config.yaml
head_dim: 64
norm: "rmsnorm"
positions: "rope"
rope_fraction: 1.0
init_std_o: 0.00597
steps: 10723
dataset: "wikipedia_en"
MLP neurons of a small language model. Each row is named by its layer, matrix (gate and up: input weights) and neuron, and shows model dimensions 192-287. Each number is 500 + 50 x the weight over its row's rms, rounded and kept within 0 to 999. Numbers have three digits each. A neuron's up and down rows have the sign that makes its largest values positive.
A block is one neuron, or neurons of one layer that tend to fire together. After each block is what it responds to, as a language model described it from the Wikipedia text at the highest values.

L5.gate206:424444581565390537419567619470554530499573451558518591585489380542592439556443513580575456456466578413490549574458404436424471463485561579467476505490509500539531419516552490568547540540557555483490511520486526467489430580529454541562572447532542522535507485498460470532514517478493470515
L5.up206:446396497488503441496452433415513427457496471515534534564503494435426516437385503554493492520536543543504485522440393484557466505469541533441453494447535526526444516441508540459423586573519541453368559428481580562460503549440511513559436457598579462500474529549578489503529501494508581507
Description: Mid-word fragments

L7.gate99:469495435473391466457472474458523493524518411648486545536437538534548426511563505443619438530535440461533490451477495481487497630429544524519522523551512452464512459638519630511459453568549521510540484445585605503455529498485501507481517505534471542504495511551515428476456484518506613505
L7.up99:499566475452521574517546541598576456385532466515490607487409540472471514528456535558528490527600494609588534541458436516466492489476478472593496549528538431432533518528511528448540507531566492507560498505624487412498490510472467511455464514516453462551548536489462452492506575472580531470
L7.gate299:447510540410495454537438458537593586517565411591479566595457554493520516499465504468556519561596475439453476485375469515537497488509540475527534517515473524468600446558616615484499519462526478507531496504508572453518548613495407560575433470550515472516528552498491530516527499496453460493
L7.up299:512469550571462517449450450510575488481492474466520404487481493572543598611494580407525471461554470563459459540580516516511521517508571479484487426552480471589510458541507498544562569375514491523455397491487525489510487451496395511535422543552485457592514500491473513521573511519422492543
L7.gate416:468518437509461431518435534577539514501546472574465401486367480455488444497517458539595438520605448511422456531499557477486501516446511502459498398542532502491617521567531574496493545492528551444549445439499565542554488561482454528527483418593503600448446527510503537499471533478518570517
L7.up416:469580413481404476450484554599539515433498400539506572539528381428434497518428584570535562553475489588476529450516395530435446588440492474582562564466510579522493509614475542459523476497521494515604518470501526463451442533577504541455490464396436496473603543425479464456548502427436491531
L7.gate465:577483487438508487488490478533474484494491478509534507469614602540538497472443518475542497490444468520514428521546513500502549484529502532484490459496604606516525465491389625444498570508468464411510465516421433517368522564512537461485501505565499481423478461545498507549480465522518576472
L7.up465:467512418509560461413578561473495495482535524473477453500544470546512520445438424456412445413390486503459532642428440569439559580455440459457499492455491549364465466456503531465556510511449498465464556548500613478482500482446459535546571505546500548570387505446525485515500389530491609500
L7.gate559:500476499518605467436519626513518476484457399532503542637486491550452484516503538479462487567527503542496431488462491439455533478481511495509513588569535470495392502540455519515471528510504499592472477574514535573522493541490433572426550528538481461492506523446533551479477513441407495518
L7.up559:466581629554444469468598452469549440524495497514604493446550458518514537579417492482547477546460513507470388439501429478483442526493458400438493511531511516473482476506431597453570518488480489502483533526436512472377592468512438488460476523530522445506470447440456524479484479468497546531
L7.gate706:570438572473509510463530412492503497471493556629500587574415446445663429457520423411546474436594533541542587620441436502565562525449459586544549431439534535461455505524512559503533442502555475478545479497497613486478524508445497527541507496529549439519469591514638534562550522531621542486
L7.up706:527536544462460526507568425544615518448443512406543559552459429475433467481399436486555508588562477512511493489581483507536516428515446425467542342482370557524580512516493629422511476547484479498449496450472425535503535572504522508480539547510516506389492606527556461613502528552535504481
L7.gate745:488525532539462446472485510475536538517471423591468547457487447510404523465435571494547461621495445483508513487578533488523520481592496446520492413529512454510455485533566490557464542477514472436488504496475576578521424456408494522421461415517427471492422451529453590562545520625411607505
L7.up745:505548469541391524429586505551569501495363592508494553422497560384481573516449553440485519547542538483577486502438507487538602564367481435462476582497518372471418469573545421528419514454562534501452490598523441525517527482519550484567535504471480559472469507487556535579481500531474489545
L7.gate811:509521507529501512508442593457550461494423503498520598625498468487457412547482519586509512464487447551521507503467513544474561392502415540638562465509504542518431464534579595439576494521508506460553507644422432560373533505501493537450503438500412510471542510490565500444533543440540524485
L7.up811:460503531463414387410519396581423443564487459415514522500508482441448467463456529415528448451540444556506564514460492493433437577465527496509570490527494441538530506464611587421555500474556449467532518574471579597511492386415477538448603488508416543519431475544544444489464528513492435563
Description: Mid-word name fragments

L7.gate88:444448514529419444407429527529599601516412499483567465467478497478465492479510608446484517544519497590545506464535523635516521522579488581542510554565474555520512465538465549484513561441545534404518452458494654458496549433530540561435492460473518460503474474526474596467530537407477497520
L7.up88:583455468512456397550485500458505446503527526429461480457545506474512486491629533456507491562511426501431566524434491532452511463480418485582455473539469508468474435512486558461516482558464546476556479497540480552523460456405578472458589464486538545446492477461584493496451513580393445571
L7.gate123:549541499517440534466519498488558440495459566524498493529512472550493490497526449474485537540451402482484546447543526547495488464421454522454519571460463402452496416530521581546558468549454500449546520483601563466464451554582448484405502554529395553474522556483452480563533573442523519548
L7.up123:503467427478536535494593521544508521360502468517530556526562583535543578557499527495557566535477408475499486497560588501530556539478409499441504574445512549434504505601462582509407468441441559471419469528462533475394493448492464455514557425506523527458475510461503430549472530494523499478
L7.gate245:496534491510437481520518557435587465443449566394486435556537628605502469431476533487482479605471539597458419511524477537548535459484463560461488440479435514503478459584455559582488525530475445423597459581508543539457524529519516489533525561510491504444385522582489492520516522478510485482
L7.up245:548506490537420527435412412535620409551446496448490436587530495547525491481519594552417376479468470527413493599478457537553549617489440572408522586481534558525559390464500457455487513532403374434458513445479502531569520470523441495480451533481575481529473563453551550534444472435464409542
L7.gate296:494550436528423506417612449563451557464604515444364547511599559460565551494369485498522517509510539494449455504480482525541516453470470480511511376586464519510457478460524493524517528552543448423492540503508547540553524490511528491501531388590493510491508492473520459529521437447488483473
L7.up296:491551504513417435596436510508448436463555541522457535571551549539551492458521437490407434497555558507497541588521472488440485452410618542608473422490431476425466535517501519540487482495531515498543446547476576461521410437401428487552550492425449505551485480553537497518528539506501465453
L7.gate524:476531492511476469475460497446487592478529484461502432535508473386573632443525488493511429468521543521515538458526551505450564502443425506480511494502446492438455471524451590547529491504539529507535447553530577536445576573532441443512449452511501482485495547473552542492394548495528496539
L7.up524:502546460506371484576417559512461448567564585533547442563605628522499513433524549527430440509469507490452487546490472458501562401594552491550547434536465542527466591424415580436574569545531520444510467530442578484501604447601457524553472551493502471515472530500524517580557520438559495480
L7.gate556:527500502565424426501515440504549550458430489455515473595431495556545548499442526422508545508454517411549405462543582514499603457487477633452454511597485573536456480501484496445497468479514652511443473497452524543511504477500487504510517495499484572438445519506474441522418510517427416527
L7.up556:619516422591622429568538632507541466505454512549569504414558591563481559407583503540500498499534452567448504419520442472538510476534510536442481462526467459501485506532566516582589469475466481518522405449496513444470514562511507501449566542526535562411513555563496416522511453545517516400
L7.gate591:491520520492439472544486541456505543420495385475385521579517520478390455448570557391504420532505491463551556483542420489487505512461454534446544369424389504484513576505471604575523450515491498391602478502503511542522427520541477486511533517540482535462524638527544507508539571469522545496
L7.up591:499514462511480535463523560543469481547492548513485435487544528549434541432524541567538530581544473580307469407486479441595459431428518573556632649490511514454536403504447488578552554508489468532551376456431489413484524464480518528416456586552515479436464516548446495485454526492528499483
L7.gate735:384572488476450466462560536456497461509553444530545468478538467529514507510510590527584512488556554528585489503465475482560607519524542537437538462481445425468363384546533461600495508440455500420533438421545558523425477518599526535464595492509478541476478555515445433480404543504378524469
L7.up735:459510628500489547366454487457494445469417513468491360490503469420414498495491540525556463538507582515437514561578552531380449493533493480549448491501400418469547443532544534508526440468532456511467564613509457557471558515514474548415471498529488529471475463454514498454366546524459486479
Description: Plural noun endings

L5.gate127:473562538477460554527567508463523504442438534534496496618522612541534529462418522443553575567464608603436441573522467502559582475452482603429448484464441480491467374499450519600577522539449467431543522471558553454464495467440539514502422495476492514424466471629459519541531514423533543580
L5.up127:521554587490386564525450417588517524450506512504481540579514560486437579508376425503513565484422499465425511465543497544487504608411529595518449600474407471500592439489543531556537471492419517533600481535537512534454516459436523473467500484495517497484476508438533511513511534485559492616
Description: Plural noun word-endings

L5.gate211:453530402451464561471461534518436444532533446496420506500506431528492558515576440471529566602645523538416492436515522526449450484515562562528497406619474536460606488578585631467473542492592529391489491563545548435551475610497397574430539493508552452497494541441536537486480513496501496501
L5.up211:454482363410507470498463482559505458424501478551635500496392471560523457533482607528562479592544489577447535544492501521465462444453517567436522484601525485466520463546521517509430484576499579543498496471533562541471520518514459506544410498558535525539492395543470498453574484507456525517
Description: Japanese name syllables

L2.gate6:526483455433439475531461590528518545480532567485483507450478439536560532445536516521555507460538545579549578556443393473471428508473485601537499520507452438568476465505575596506361503467418539611449522503571512528521513434519391522530513422508485467537551461539560514465523502522580454462
L2.up6:500514497490496496552456488539540430505489460529553496531393487409501480486529448507481479528463560584487478570491385517442501582586471542565506464458454548538443503539508496516475518464502468460461437473471502517532481496528487454520493611465479404466505520544581470490529515572530498409
L2.gate161:516492532548541585460531539518481512459434426548500522534467473490525437520463469416523454550492506520503532559421496413380535477489464447493483547567459537564494543485471392521434458503589527482514496504494568503521535492514457458469429516537567519423517440474533523469509449474548524463
L2.up161:473426551485508432531474555516510463482432541499463485529610568483437498444499453579455420478501476592470589503404564469499525483470562465509580479513467528537474591418497473497529520595575577481533542433507543519566475502538445538435571481554500449494497523458390520565461574625515471526
L2.gate273:515513498523504467481488465566526602483565523531592478471528437605560481525485588510539500467526642532530588519553415631531479538519546361433406495466544494501542510509558529451436528473611461439540497565511462484492518523391476520460440542399440551494614502478430546442468596507447611459
L2.up273:427441512540519554532464592462544565444506513529472498444499448530563481431470496524511469497596509410531487436419511548414485531574512444488489514443527452591592422470547480480539478463461463480528499519592541537574471552518579587501575503461592507501520522471567465442449533468514524479
L2.gate326:591572471473492521491549414454495563553558522459466371514429536471550539449553565421500479572507553522554404462562508491469397544546526521528516503420520542454575576486490554477474546562400485507477428544535479464513479491434449566512448479485395419546551487505551492488468485465521433538
L2.up326:535461478522504475498519544554603553493536352436511520462501520407585488522537457473465492544398527537594546470467476538513522516615514414540528491532530578529546447513554480444455548417490521553496541514539477492523393553414518594489500488515505468420431505474568533535542443564487475541
L2.gate415:543506517402482541492402579462491509431512435498434493556418498500471480524485507509492504536545460507471503612520471519456555547578442520454535535456476500502587580486555642568504528533524534554545576432444522510438514623426427492479428509509466510524502506430469445472425484483471440550
L2.up415:551460514466470511450531537552588469479622573481552539545462421421455440505444479444530523498505438495520594595528448606448481468431545532433486436453544463358570506441410579478541511538467430501462461422478475519605459508515514533430540344573369548489446492457508494494476577468501476504
L2.gate602:502472492535492526579457521420463494536518536477489499549498560607468436520603522541498505552384431531596476529529459484483514554548437415473484464545462554419520496446485594507525526458443416449611523473442517474535513458413426536487479542522515400469522466450440495502457480527579585523
L2.up602:465563528584514536474472598496441527553491474540462402501442514388414442517508494509516488510492511497634475527511535539498437454554561537415425440484551481593500484519496407455495557613474410375487472421508489439467567510457527516505497508378495495546516423474512440515473453425513509527
L2.gate747:489587560466422455467607552538448540494496583459477480501495533587519401471463525489535506547470510587574562509560476476536493507550437478576428452510531564524551522560547559445471509561466482396603441520568472517511506422454402547512512414448408509488482435519524520434475529486450609554
L2.up747:404465472497545570498552512514506453432503539535452446537490477460593549467417448421499533504646497481519499393473580512471404481518538438566505520527398524502612485512427457465449488552513517532518443528470465478452505487478506507503484518547440484492434508521486568408590501481511524552
L2.gate749:461607497485491562548506533533474550464444466484401435591500461556548551477475509546508569539507505650509499470449496396453545471479473553518438502548515532522516574528513509498454569500490553421472407486544532541381575424500465597492447483440567435412461498526437500497432389414503533542
L2.up749:462511588471426539450455516525528493525503501477505457436576444488461431538464534496517662561422542545587557522493485582506455496421533557474476620529436488488574471478498482510440470537462522493499555514559536498533521434549515503465472387533521478485469494489532584461473470445493555560
Description: Mid-word fragments in names

L7.gate170:559436568441526471486478551507485558488549519479555500575518526537463381556445493405526578495509528453540408477490473502435496522482486330528505529530472536496511470505506464490539452576434482525542494558489504555515499476504421472574503476556480439460502466501490470460560585493457568532
L7.up170:517471526590451452611473567477497542428488485447558490528461489563474496478495508492509504533481490400589508587528511502460489399524562502425433442459575499476465449471436508543478489563507431438464485509452498523550500451484471507515625620605490536555431511571510487379461469479446480503
L7.gate181:537504562596467449479485491533416535494547479547474635492505514487480517565543493399515428554423529427518461562445452477548476538490474554501561512471421546483503540529518426589515471559430468534486587538584503487486532548548496473486591407528552471520436524501529575460472481449511535490
L7.up181:542453572446467449497424466538437515434612450465434561427426576537473548419464605434518507559511461446515485462519490476383464497478520528493530450516503486474578449576445490522416491554471450453514499529528464595593454476461550503449523386517534538475496501489566551581508432487440493466
L7.gate199:427395417509440516531565486533551511534552498535426563590423452495427431515494541446520481489613533479504472454368519544511497492561507601622554433470527484502462536612505508608527504506523585394501529506444530448518643469513437500460520519526483560508579545552508532479548494406483582531
L7.up199:469522489507554432523471445536508459457397489448495472524513510523495530469499552483431488537512511554514409465517535488496436493500501520545521491536534556452508504557437501466504453545446613490490414437475459629454432510489483468485454483548436523496512470522445506520524481413432416458
L7.gate310:524429565555449513488411542545555501550523491575515524530499483584483367486439524457640405554511541522654481540499445593489542497447504560509553565501520561574460539519507477489512480445390498515483489415462469549500498579515430445509555448549495528394509528503540448488495493537452453491
L7.up310:566478461509487429582482586385526518501444503480484591465484644524487479562558509501482482455453496542439558468533583558408505504486436449469514460456476475476528578366527430556412442471397540484451557530505526447506461487477540573472461416528548507458484457490531555517489530548486378592
L7.gate658:452544446486480404391532498561499470528524479466483565591504503484416365475472512496618445397453551517476424473459492520489564439466469548517469456463447512560525570494478548494542522590480533485449548493417459431463478429504483506581481484528405485513476475582560515438427450460494530593
L7.up658:446526416559454513539504566428517551471424560602484568520486539540592448462476553514517433448445555425566473408503480496463578558476544458579536473389575461445425586505424560551476486477525493431437495561418483489483491433571484519494402471419505547437489442539478474524547419523490531510
L7.gate722:526549625519472566494406527387424476403430525493530494518479503551498421431497542484593523494396507403596448512586420502525442450546448538520461561463471451477512475529425557527425488492544509477433500527494523592540487635507529514593489485440487504536462588519539422501425527551496493492
L7.up722:526488413540441456497534414467513383530494574493415541564465476419541464572437535404457481540548562497589497482535423516482493554546478568531446458491483514465499468489524519524432472569451479483452505577575526447374453497552469497547536558546566585499429467539596452481533499464483589555
L7.gate822:496487524560521492538394472471475534397535524461491481501520422529484507532615535412578433591468523443556505531424458450522440489522477542581575527426500540508475407484394444470530424452520512444361489423477452547467522583482533575521481505461499574428517495497513482445537449491498437513
L7.up822:540458365574592417459459555509534498491527507429566545548478479476520517486482529538581433510424508462472391550555495450489445442427506472558555504567404552548483541564529510482500554379512523497540439426579543439509532532517545518425459564538515546467479560518523553455444374444556397479
L7.gate827:537517486538493574551446614453541482507601421436514459342461506504438428532512478503536494576486516542506534446520538425448541467481488474549530468426491511513530549539412551473494570478519463512569476460438458629539492392511520590569521472532535566493485535451573547398547561488512470560
L7.up827:516568523575478597473543582499584498519499382564539472518570503557426466603540504440462489536492547505611531548473419492460573540564446515472464552434442482557506576615494519518457490550436480476490462507496498559469525551567535519454459567535483424444517562448544574376560533495487475554
Description: Part, portion, belonging